python train.py --n_layer=11 --d_model=640 --n_head=5 --n_kv_head=5 --head_dim=128 --d_mlp=2560 --vocab_size=8192 --activation="swiglu" --norm="rmsnorm" --norm_place="pre" --norm_eps=1e-05 --positions="rope" --rope_base=10000.0 --rope_fraction=0.75 --qk_norm=true --attn_scale=0.0884 --bias="none" --tie_embeddings=false --parallel_block=false --init="orth" --init_std_qkv=0.0254 --init_std_o=0.0 --init_std_up=0.0254 --init_std_down=0.0 --optimizer="muon_variant" --lr=0.00242 --lr_mult_qkv=0.4 --lr_mult_down=2.0 --beta1=0.9 --lr_head=0.00496 --warmup_steps=0 --schedule="wsd" --decay_fraction=0.345 --decay_shape="sqrt" --final_lr_fraction=0.0 --batch_tokens=131072 --seq_len=1024 --doc_mask=false --train_tokens=618700000 --steps=4721 --dataset="wikipedia_en"
MLP neurons of a small language model. Each row is named by its layer, matrix (gate and up: input weights; down: output weights) and neuron, and shows model dimensions 0-212. Each number is 128 + 32 x the weight over its row's rms, rounded and kept within 0 to 255. Numbers have three digits each. A neuron's up and down rows have the sign that makes its largest values positive.
A block is one neuron, or neurons of one layer that tend to fire together. After each block is what it responds to, as a language model described it from the Wikipedia text at the highest values.

L4.gate1117:147053045099157158212137183128085136153155181146092115148168119079199175133123094175080147121139118106178107129114182182106117146085110189100152071105115147113129073115131104119103151163020181159141158170143141156114169135139134149121131127129150147141135190129104172064118144137115126042164123145100142170097141146114091208056121158081107142118127139053145112112077032135041109149141146144155180089122147118070136105101114136138140072118125118141135085157037188102107160122147147078143122126147150145046143111132096173197188117107152090087124143089108068082182179173152124082180171092115123125136086154157094084125155123170108144166117154
L4.up1117:152123112104129140175076149160094112111118141142126079120116106095126216100119115160131131142085081136108117118079137158116160184125091171047164095125043135121130140147117112133125116087135100118093173097154128154057154099156108171155163147154141153119088210127136114113143124104146099072172020083164162109125164168125097153092146082144137108154130169117127127109162090176131082161139166131096114112118103172125147106119127119083132108139083127162129070113154106210174106097182137153120116112132116155155086174135097161114092138124081075192137137169131176172170187151185107183170133115135111093090189114144112129133183159107159134134150151
L4.down1117:134125133127120158211169128125092143143164183113172142070144055107086102172162119124117106155151141115091098115058137144085115169178126145132112109107088151171081136142128098185236116147070099076157111159127046156060158065118135122112154117096088154104133141138131161166121130100148127100149143075146111168143171154181136142140119125157132151170143102127139167129188162151118094131135150177087140092149144174189170117090109075200148167108119111126147127155131139110150139109207140172121065125156067118111154157105110138111153148136161108161141105132141137145129196177181103084160143142116105157116182091156129130123103111150114091136202135
L4.gate1509:040115127093120150120106133071108125138178123100114113172150124127116160134144145181156128049147100064155154106116095097119153132072097153212139121120134159138171125087126176117144137086071139126111140121102125143130100125135117152110169131080097092086143172093152126081078109104139204100115152090176090136152116175144115106138141115156157129092172111100146125144097127132117132136130171158130104100146128100079045115137138128063147110121104131131242098133105110137124110120071102109102062098120114144159096119109138092136136177128142122106125196149113103115152125186130095152118146061103156081188110164129146143151111113215110147122189099
L4.up1509:159110122073063079133165147153177140085162124096060110173146178104099161143153111112129094112116137106150137096114156101148179145118114164184095103143143134153140086091141122099165127053095105145181168128075157108084196154144102106179161152105103157121169126112109096097109068156063134060106072131095113167135122098146130089144117101099118096119108117042096114119168091120143105106185134078099146132196137154153114124086118115082117142121079144192201146184125147167127067107119100096118109136095121098128086150101084102101158162134059161107080183130097180074123149158109122151125173156095077144140117128139122042119121145125098123131134135
L4.down1509:124127097157138102151136112113110118158175151085087093061112153185090144113180182109094122193147074086099123088175138074109170133126100168154125128121058138197105074102134200088135130038115187117141142069102106157124170092065082117110199138116080163103129140100166108108129120116092155098155147141162164189122176119094141115106100128098088154109107118043164144133179081132128157096104151119050165158139171135102114119144115148146147151159097181187132089200149077120155093109134075145088136151070124046160094106093163133188126156161129123118116141157119151084096120145139137042128121112146141146174125097137110062147112124114097099095179132
L4.gate1707:078130059130157141169141127112052062133148130094117118097122155102126139134144116146131050108103171163137130179086158193106149135055145166084108075173119106176167073140177111156128167115046082089154135136135098113087130121130118069099088186175124135111077131116119130069145132153114085096170098123121123132168137177086184120145099168083071046121090142123122093129175086127103106181165150105104096159101217098124122101106137094116108136139166106171066105179130184104115089120085093122110088153164104136154090094121127127107134126142089129190117114170173124110099102130164067117144125122102102138121140100132141105159099065167124118128124127
L4.up1707:114114123096202083135090130096118188138150137146169139133169191099174155098139151163129171132101141156073081179188103094125095142099140133134152148141134138150157148049130151196129168103094118077101123124155136082154185126116119118118126182114080112131158155118146168129191101113144145097110185100140128087096144193109098171085185097112122082130164116113150114174125124131172090204105115158121138112132141148146188231143133122081096135105082168110145143086142127123163167131101202169113082116178168149140087147064143156147082084165198116075075142132099144154165145125116115121138141166108153118124121109079108170128046154097132038107150112
L4.down1707:111194128140165164120149154101077109105090140081128150131061169140088162116154149101149093158119180186187133131053155143116127131104142114091084078146122141178133072171132102102111138108111087100141134091155113153168119194080144110138115125123157183079100106118109143094159156096128136137142077156069206112170094135101122149186078170085120083114074097115135103135119107121073102112188120132129095197130195104119158130095158145116093173137099126107089141224118176158136036094066139173156115140158122132134080123117140134082106195130133123160093149119139098124083054136150080125141158126157143244122118119150157128121113084155162152106102135
L4.gate2382:083083118121110164140164171135105165128148161117133149097124145140072165065124149098094099098122111131120118110143130110184061121170114128109102145142145136113114102168162144147133141121116075139166121128085092140108106129111121126158182121096125117154119149134129091125146183185143122182134100139113152122143138098145102172194126105154122103073182107106171045130128098087066094157071125134077112130135075093075108120146133134075095058127071040112070093068043116114139077156156099078151122164075154114147132145184133109080115091191109171139163089136169121206097122148177076111122129087134135120080132098188122097128106123149113094152129051
L4.up2382:155158176132134086144152196167119119099137131137095100105094138150133110146142103143075129098119084067151116147155153138131119111092093177092153143147188116083120125079102123103105173113132077147110090086101126143089158141099186100105194147125141090151143086148143124160114088095080118128163151129118150141190130172068142128103169113102066115207122098164129108157165141186137146165119147071112098104093145144116135141091129151158121140136106135114103187144094152121113159098117106131067163079161121063139207135134159118120108134159120133198073130088146168119133173137175124135129125085133132137153102085118041119045132080108114183139137076
L4.down2382:095174144132152109151138105111084145164093108079104117124096170193080160107110185098148088175151113154108106058130109026166085151130132039154129170078136122123147128101163185104102169122107117061163113187086098132141105148099082170127082130123141118170104102129105141134187168088178110094102120128139110148101205095161124154159087107159180097035074120167164119095178109054120161086124103119088187158108169082111095133118109150125146128129141126096141119176101150053168063144143118141112111148027139134155118143154103116140186151107156145128174102112137129151090114089149150098139088107131152129131183181120116105168159076166117110119189141
Description: Mostly separators (pipes, en dashes, slashes, commas) right after a one-digit number in stat tables and scores, e.g. 1 | 0, 1–0, 1/75; occasionally mid-word pieces like ens-uring.

L2.gate2381:193131188117171129089059174108047145093155127125125082129106133198135195069098127175151112087122153134119128160130170152135154142069124122153145117120107077105142112095181141103110157211082074107187144133062147130093142104125102121182165146151116124104130183127142125057127112131131097130067153139099125120103125157149080126179094066162092149153116156140109138073137133074093188105138176108122115126139162135126105145148112120140097148093114144069133103157104124163135104130145158110080053168195195155075087120144157093087176146104221107115102130119141132145126131130143163171108138180135128111147133134109157135126161107162158158075082130
L2.up2381:152140113158173066107102121093096128143132103125097140149130165154111095109104097062150105111133151133091176109148127152135090129090168102135127114159045134117145134122119175122106114122066107107162143095132139137075129054133131139152153113139184169127101149098138101110169089209157131103142137114116114164042153133136117141142106184112065109136114113151116092096159127120150174114167164099122170093135142163167137113227098131103124116131133146137158136125130115101128163106062130104119128170168102120110113135136124165112137165141192132082130109136161172134141075098179117154118111162155145141122151093108152117102107108143170130058098154
L2.down2381:091144092120109041130144079150155080118127085139145176112165104132113049154126125083124168172119153128101127068167162138139067137102148106132126140110126140134159156195123192103139086062131126118119147150143160134117109109112153066136117138132141149138070142116147118156144123162156114083117111068157103155091152125129138116086133127108113109129153095111103097118183104105121186124123149140138138095102110198137149118176126112076127135112101161108117149091136158114110150110147175112158131109098126125130176135151137149084080106101136188130170139173088147098158140109163104148102099141179121139125129083165120093103155164088104160092168161
Description: Fires mainly on the en dash or colon between numbers in Wikipedia tables (scores like 1–1, 0–41, times like 4:06) and on table pipes; also weakly on mid-word pieces such as anch-or, remov-al, loy-al.

L4.gate1176:118105154163083100128146122101145166145164092096102146064109056126152135110090151182106096132145124102082094117120105107106107127105073126093157117077137121145120172119134123119091091152187156053138093111078090172150117079109106099089108118110160174124167150066116147091084139142135135183145135102139068127187074167058170131074168103146125138136070153059150098133122185120148110152151103100151170130138114111143155057095113113156070111143092123153145133138072142151147138078114157148171098213162153133091141170134131114138121103183128168157067080129138095057110098154183160083095123132175103125174124155136114138149125135117085067130098174
L4.up1176:051097197096085118066099129146137112173121194120181096133187165116089087162146139158147154163161087144157145127136122072143084134129146074160156162080141136135098137089099141059143135121152085109093125144096097082095140117119185163136164124162114116111128124093128131112153184079122124142169140136142077133137179097117116174132108100071073004140170114165162119142127111141132128106153110116144117226137147163116129107107133222135133157193152110122098132116062167145072144149129147145098147130091150090158120060165104155127161117096112180125127185130096155117135131137120118174130131105142089101179163134186145066155121107127112123147132097
L4.down1176:123118157131125085058106123135134136137061119070082188115185182143078142115072090086128086077104131131133093071153134157118119173135136080144144218158134143133080105137150155107130121133096168096056090203047097151096173095140121147168140134115131146106204146185148087115169125130096109122169149157161138146129107093138152113112108126081132075114146110162169120144097158122119122151170153091155141173136115147153151115125129118153148186172100094105133139120060210146150129133146122090115174150095166064168134100184129171194150094107123133119138149169153154135079098135123136151139139123141153150129143151124149159164097103101162102115126113
L4.gate1513:187122177049137126159111118075159099112135127144160116138128074127148098139124081133094124128144201112081107150106145141146083176206122170097140127090171114116120158112121126055041129106176090126177090143092123090173150120077175213154151121110107152139124133162146114126141147091137120099106062134126122096140134129119127146131130132166134103129140125202154098122071085103103123084162106136155127147115094145102156104144166206062117094120137175210124150139120101126160080125137092144101122192140070123027099130087109087126120117163134145135132106141124105161110094101169091163128073114172161137159106106117105098149096116138149088137173178
L4.up1513:133085139169143142106179139175132114214123184180081191105136166095130146113187151115059110095094134125184174127179114113137113159141089135158171156130140084122129110122162133099097071194112172046098131145175147100149111107094136145091121108178106195130165102098109145139147115147082161108144103122088131151214140167129126143103141115167071091097104155114080122099153129176125082062162105119092126133134173123048148072092155126182102215108126131108127158178128126114113176140133116143137134135165123136134104117135130107133213169159119162168125145127089160092137059117157166160099149105190162119100135175132051129085137095159123168142144076
L4.down1513:179150126065158078143038157079144147049174073092149087155109058189113105176105132137180185160175113147075084171139143187097144144119148130165103147123130159113156158128109170172157146075211103168132103150113087138122091126144184100137158089101133140128097148164147107088137095143124083119083166114147094135124119076136131149153118138124141185171190136136142099072103122050087181132115159139173099119158078179149125129130151153107138128138145130163161168103152153154190067129126087115098163135128113140124157082116122165086088106147143126105117138132152132137057159111106101143134120145166127158129195098142124122161095152139123094100107156
L4.gate1571:191199124103191137144130104103113140125099189082111181088129164184103121113097142128112124085121091116112164123139138142166148131129123165149111136168149147182140130140158165084122128131175091140106157155098123089164108136154140150153149057124122160087159095151161170136176145159091118092152128140112143136121099155115161143105110135106113080178143116115163166049066149169154132131173098170145115117165111161092108131160126145157147089186151120130103095141124109048090159130152163126167114162090127157116143141137145061080107154123113107156096101142121159143064118164143135161065139156151150128189117108126089100134154103154126078123130149
L4.up1571:192196114121060095161178153124137116103126162137187178112110078140086125077133128170080074108129057141186171117191079166145146163170134144104143155161134110126143087124132095132098130139081169141129150140136100095152161140122179148137109151089189067190125164099127109130147116180135112078146166134155092166088092150143160119118142138117114143201151154142133069125178173135121087108150147142141123103124119101151159070121147112123122129148128102165089114171145181121113101104212118115105136090113127100144133100139167105024142103133150155121136128114190091103080139109168146152140128130150145112104127122111086150144146117096119110139171149
L4.down1571:150137118107116160119125130116126116121132156167151054147138023104129169088147109140115149112136089122168184140111088118143100139080164167160104124131092088130110144160162082098125182095103175080148153207128121106165129145117157098156111150153100159122134093160110108128133148160119106101149151111115164155144152117112166122099091158125135131127136095152149126131083044121121153129147091071148161124153135195129137102138124146130104138066228142184098143110122204116146134171134142105151180182122136133138164146168133075086113102116125178151123112157122122104152132148156189124120152145056130094080130092109070110056083169110088096088170146
L4.gate2195:130131142153152132083132079126131087111117137105179162104141141141081119195113162217158103119163114154135099113093175165126127151070142132153073154197114109078121117129211108151104134104115133088115095144125118140124150145085111112126159119156070091147104103113116139140154114127162096081146151155103141159149095177167098150101158094134136116198102139173103091138148118117094160149114186096102134160130134098107080129165132100135150126159103099119106138186143163117147051134095129129107159115207193104159083115166139104102104196127142107137070097121132175083072120117157173165111113124073123131140240127084120184108097103106175133144134118
L4.up2195:167096181099133122171136059174091096079154140112140170197134084163173134070151122163122191105147164122138136069127129161109145124093105151092134149210132169140125148172175103118128123141118091114084133157105088171129137152104145108133105082144101088112162115174151128158134086128168124142164138082114131118158134145152122160113116070122099073137070081124130099148154083113075123132139137130135110102127056139138151126098112178170136150164118126101091155167150097184148125125123138160071101186129103166171169104139121171124118118141116160177137147129095115136034134100095122133164118135099120183096188112087127177129115033117124131112082161
L4.down2195:125070115102156125125152189139177096107147151198122123131106089145168083075165128064130108137074182097142143115102117121119157139160091137140165149102145164143071104117134125105156106139124115181150126171128154113108117118134145106151112129088159155179138127184134073083069148144116113137108140109110101121114103119121115097129119155168094120052089121077155090109133150082077163074126104125181119112144083145187168126123127148127076151106198204143179093121117119191110166129091148142175114119122125109139105088128138147187132128122115142162152116123090117150096114148127104096185093096157081148129046172181117163194203108080105135109094143
Description: Inner pieces of proper names, often foreign, in tables and lists, such as Moham-med, Ekater-in-burg and Azerb-ai-jan; also some pipe separators in medal tables.

L7.gate415:138102106122179133169160146089106143149133194167104157157115151070160080160127181154107109100126153101137084129163143193123126166136125165153095086089132111085197129163149074186137132157115091135157144119164095110102207111096126223100100131084138155194124129137099067067097130114115152108166083143131147086198174134118108131164131131186137117158131149106140128072148161130140130124146138116116122169079144109096079085141163092129049093149127201149202158073101154144089073128125159098117159088174158168148179099117108168107131120148111094161114111138097103114187073063154110124174081141168162154137157143143110074122120125094114141120052129
L7.up415:093148157137126147171206092192162166118144140091149135049131069076159167138122159095168112116143103143164120122102105133126109140122096147125068127152141086105108108162088139103106087092111153137104105120076119136191129159122145102140102094105163118119124097017091143148166160169123108068164148094072113172149081118112099145102146125121094153141152122116097139169121067170133132109155114086143086116147135175146140131157125065137096052086091077173149137129099154103143098152149157177104145126096182149077119114133142159113174132169129102097121079140093149146133112109171171153112136110114142139123163149090163126151156151121067133072124088
L7.down415:095169165093120155163191081130111141143159162083152125052152104127171088149129151139115172093182153116099123154099110168118105131194173196150078096159177125156139076121102104081145073043090138142179129162132182188151133115140148127124073107117137190133174127164139156171130133177051160096121121102100112218139169122097110124122114102138123139129136115108133159123117117069098099116132136110104088124129116154132090130152175112131108100087122137166191135138053200170156100178103125117123109134156177147101079107113107142127162146150132128074144149074103137162119102098144122135166102152173146145199102146163068127186131117200073114129161094
L7.gate515:116136144113162175136167184163111133086155144188131111100141110124105165087197157185120078113181114109060108147081110120155095155173176051224161123097184166130170132120133065137146096139162122108132077107072180143149132162136131113090116125129125158120198124137121175082149144109070157074147089133094077113090146127127123105104109151103128204154124125140118115150164105076118095113165135127117165152076157167104157122198133122163129177173095154154101147163079105093080078101161145111114128123061137097100136155125107128076206110141136158110140171161114151187126071141165115135159150166086079092105143135098115116128112197095150180080126103
L7.up515:148141162200152115118130139122125165135249175123107097130071148108096112140158136171065112055097133121118101096134156183197138169096140132087184170122121133139137110110146132089161129145112135147126111179071093104139166123121165087077126135125152094131145142151126100140103138137073164102156115157132148186168207159171159106126110095116169127107146127155163162143178120212102129162132164120142139159147125133081173076120161126151054106067151121067165123161109128131140069096087049157115129121163122107131086082157099061103134109111132164067128230177165096134098169155185124110137098110086078185163163071113098143130139153117104116056143138
L7.down515:165136145111085132155110156161106111138174132178149093074130129123178109120113113125163122149134076163159132136092073097141146155097074153152185077140130171125109147133179077119155101181144055109129102123147056113116165094099136150104148095107118168051151131091130160130185141157090114123156107162164130108140167168119133119185133142040133091139117108112075147158118186143086170077098137210226112163123102146051148049174128168148133079049133101149144193046138102135176117147138136158101115085078092124064103104144073055132093146134106073168065130142124104141122109128168114157123171139160052086092078116154157099115112102112074115055142088
L7.gate596:128155107100185176146158104135114191147146165101136129159081105150097150157146175110157122109087104120115105111157143101130131155108161154128191126102126225110115138160083127141121138189106075166150137162154123114114138125083120110124105167133098157091111148098123077175117153151078130142115122117174083129109121138127127112121078081103101126073106133052151156151069141063104118137140063111122090164173113098057148148174123133122086168089171115138082078098091200138124140086179110095118134132101084142082123081100098118158132148126175118168155155128176023134056111134139064155086201083080102140122139137110123091111121085125119137063104115
L7.up596:162097102118164164176164157185136110118176177151128104157042134130202147112077128074089126136108149131119085103191097073163105107059097188170193144138138126105110067137152135144145090143215120186114141152152158118150089176134201161092134150153129170178125127124068135096107167113053168194106156114186113148110121121129073143147111136097113070137172134143125095188099125084067123176131118114162113123107138117130161129124200150093195134104100124074083152157110133201181063184137153136116181167061112169131122068193154118145142114096101112096095183101212106190135161189147154139112192127145129116124133139111084154125162180158107061109158151
L7.down596:171170121103120134122109110117126173168210177133152100136115119150156098157111133114113159097077122133120146133165077127184136152083124143205101083089069158118118115110141192122165099059130139133081154085126051077191122098093143139123179159138157158158091101145135134125168106125111115180108123125177115106126124130109139163099166105121176054186116163098163135166153137123143193112069115112078073112143159108165133102183145140110081136121162151097097171148120122150200143081162142174120158117144088165146106092128162049067164084142099105126120151156080158178167079075096213134124086138130085118168116136143111166091071184210165116128118150
L7.gate1174:153199118157161158152132077091064132157123218138115135208176160153150147173104160137081112075118110128133128128167168098150083103163105129154197089101119140135132139159148162157161162147093097137138154118107095134159189191103187146143134077110107188118110131126158123162152219142090102107082198119086131131112138089169150112124139123117148051107195156117184130133134129203118116118080125128117099142114098190134156155126146130193113087100135098134145168146114107079142191146107148124127164102171142105130143100135155161123141078089119144160096127100086102138151148104142146181156088131072132131115080183155096159086152126117128107103167129
L7.up1174:116132158120138201168110087157103154147174146166165153141075064099172145138130100117119117090122101131075102136136065144154162175138125195122190097115124141151175136161139138145161122113095099076137173184150152095074099169116131044112130151133145166108127109103107150074184174102084161124106141123075061137164162069127156135132171082088174156127130110117097119107169130135088110129096145140170140141162103159096163147118140123148118129090131136110151102125154124114129115177065119127130065092074141118165118116144163079123114152204096079183109113125127113177115117184156138141032175098146119124138124090192115137138177133104124124152176143
L7.down1174:214137158086067108102124143148114058130106218107085174157103085110136139126159146113114062108185127144128083146158091118135085175150129137146166091151181172144104078163075123086128100141100146126121144150146113092163152178080147158124106114131205088128172142131061073097125163105065147133117183120151098127132059125164150133123111078127134112171147142067130116071100082091107121133169102139110137061146083127084122113110151158131126155136145172131145092181111112113102160143113082129130164099115125148093099144180121101130129135080093200117098122139186116114110151122107133162107130147187127157148120121163152157083164111114088112139164127
Description: Fires on inner or final word-piece tokens of foreign personal names, mostly Arabic, Turkic and Slavic, in tables and lists, e.g. Az-iz, Sal-man, Em-re-li.

L7.gate1610:126161131139109143158062109144124182127082145111141114085128115080105167087148160130128085075177142111084141121086164131112144187102124126127031116123102149113115086120172115145147208105105161120112104168132193119133151149165153063062152085157170164138129138137143159115104119155074054132119107139120104074126100154094166149156171142084127113112154104120112106165095099098090130153120097106149098143144059166079147159103100175146203132050131129148167130138090164128151100127121183122115108169169129053155154143122159128094138191136075137121087126092142131127091128135145112142152135190135070096188131153148123135134130104104102180116096115
L7.up1610:123112158139132114071134121112126162129144095199123082122134130117110148139139173122158089125159145125167163159083104112189065135139130051138142122192085094207167085098123160150102132114120073158142105103139094140130132080112168195132159095142113155153099142132098148140079053180135095141161178124090159108075147132141151091134133120156109140134128144086132134125150124113157110129113135108120105159164157163108112200141114091117139132134094154135164124193111141119125136146116118110114184124153081087161165078158136120135121151146132101196071191138100166153060079121166117149152160123122007140123117101124120105127141140169168112067075149
L7.down1610:067075114162147141121136069157187148105146122086119104134091098173160150115170133135153132070146120159139126102144121107144092084116164091152167091153136151163144127097072103108138150072098111096104117086137156127141171164107141118117153128100108144098098085121133131164115113106079130091182121149155108126144146092135129123141146153106124057103088124155116107138201118120179109092161154123152178075182151112155092143109113141123174158125131190112175186108169168103153169147128094104182149101097165079114164139171082144130157057119124162088115126191068119127135142187135130171080052112133120171164123129169097136175140141121144172147141108
L7.gate2138:120103143112151118143159152140124112112088127104123084144176120113107200181177164167143089188096081091058135169162116099118124093132167086190070141127076125105180172117146108119113113142085101159142133111121131162173161135111143148120161150096127088143111089103122092110105108134120152124193134144120101136147166160128063201149186117148122117149137161119120179168141157123117149194082112048101068111147096060081129143159164122121091180133126135159149077127136134161148127097122123153144159124113111085100120169151101160150104125142155153147119145106165103148110150127133086118150182125051090139137098096145092136136093100136119121077156109
L7.up2138:084089183149076121173085023169112177120090115140186135112134117103141147163086134131075070140120110131103137137131166088187087175094155132153153184131142145110139156124140091157107066087123072103138115097160101117126134082113247116137103085091130068149078129123139086117119132134098089106137099144162134122143135109159148138085099075128095095112105079078138064182076150121097155145140107143114112138071150117071106158095082088167179138162111181165097139149110096081199102163088138119146125126110162175119111112137135123129092096111178132120103178112134191156064091150145172112142087162144117104172147137198166115035119126155151167150134185
L7.down2138:079117103114146125187137142144158138084107107144143140136135108121132171122128243129108064144073109171128145139132139086162134130091105101159173084116133120140108085125107131086148134102100181189118110094093135110135106117113112134117160096134145088107132141125149102113113154116118100110131094208145079115093067126118170149084163056137147151174141146088098000116024140108144167169108150127088083101104196159083167195132175077153110123155109132133148128134117193119119161134143135167101108153127110182094126107088130146118122079148082152135070164137105099138150105179080119113096146208163107096120120140161155109062114067125108147098205120
L7.gate2343:123123125077134142168136113162057155104146127090123173151094136102101175152203120115173154064123155172147161156064109144140120116114186096078128168137088137095110173116147156142091132142160068139146174151120073160156134117120146125151134105110146194170149142107170139147115099210122115090121153141115167205152104107085146175146114109085147117122118109097068137105140141190132155149156140105140158173135057098170089114171154091141129162100084109083198142105167093173116111135143134110115132076105110104139104155155098145046141140095081128170105168141098148114106157152187066131156064152101119140098110157142157178098088090077152144128175108
L7.up2343:106131164155154095185091159102122117162070142141113147096110169135140085122104095130120103127147054149125171187076132150131134100134069121099079114116152118061174141107120124179101126148140177138070149098040110071197121179150120089145138099126108152150153152098155087106192124119122205151113102130143180166090144081153104127154169145132118106134140161121100146183077148157173168208142115084083176120195139138130097070152110117116157144079130142085108157083116119091134095113135131173129163068160103176071092166147071141082148105112131155075178111127179143107093105119148144087163142169178102151107083122099154141136118171126120168255096105
L7.down2343:086088101121106187120090151135149110149172034145127161120172143042151135060115146114156142113112148076129123113062122048112194074115148071098118193147161055094091146170080095111137121152192168190175122065112111115117071110062180126125100120103156098120073108080114127173115093111095104101132143214170147087154103167140111100111158147132193113142151159101121100142080095167134156139112135161124143173151117185128093090213117172143153104162106069068190172119157125078086135136107126130162134176110137112131085126090192085100111151153133137099159102166092131149171142197131133192132111127093104090106181127159120113085221158072089071171103130
L7.gate2353:084115163151128156026118125109089096114102131091154091131104164135139132145128111151111152185170123195140146178214144112128089158092135152129116153133117131142092143145102070098132131104087129142161085068106139090180124119112130188124180103107134116135130153120128144158160075131150099149140148111117200214101140087113141139106112066091149110155136151144171068074093133134134125126105157089134142105114130139142147161152081187129178099097093163107076120086158142111147096034117091159161090237166110114142141078102036087126122127151122169099150133129147142097086140110098096120099118085121178076070078130163109165056156088078174126141104126
L7.up2353:154101165142141134061125167119156070084119126178119110099155132132110111123104177115141141134099113129118130181140143108143142108101116152067103098125093103169157100184116139100128080106100079182134113155148145138184104157182191109082141167121088224136105057173137197121139099155175145087150172134083101118116117061073121126151173151103132134169116168132161059067113165171171090150170145129158122139119128185165124121149112121131123118129143168139113183100099158091101106152103095161153123137122101160090148145081111161123112093103042128135083137158078114105053081158140016244152135056140144159146120097129092095155074053131114074114178092
L7.down2353:144092116093115136123129154109104081124091180151144103118089185154116080129178166127133134095160135064167146162106165097094113111123121098090133078067157122103150139069121106132141157098119094107140187110124129159092083175174170174151144156080096147113124074138159146131127136163177144141146173186170185099168130148142095134121135088160108137162144138102126112144127050127149105152115109160108065135124142129138146125097111086120109154170123107092096208083155118136128139129158123112141055126099139161098121171184151178119075157100117133157125090130081168120126155128180043138156138107117150078134114160113204176149210145155144173112129123
Description: En dashes inside match scores in sports tables (3–6, 3–0), and mid-word pieces of proper names, often foreign (Tac-ub-aya, Madri-le-ño).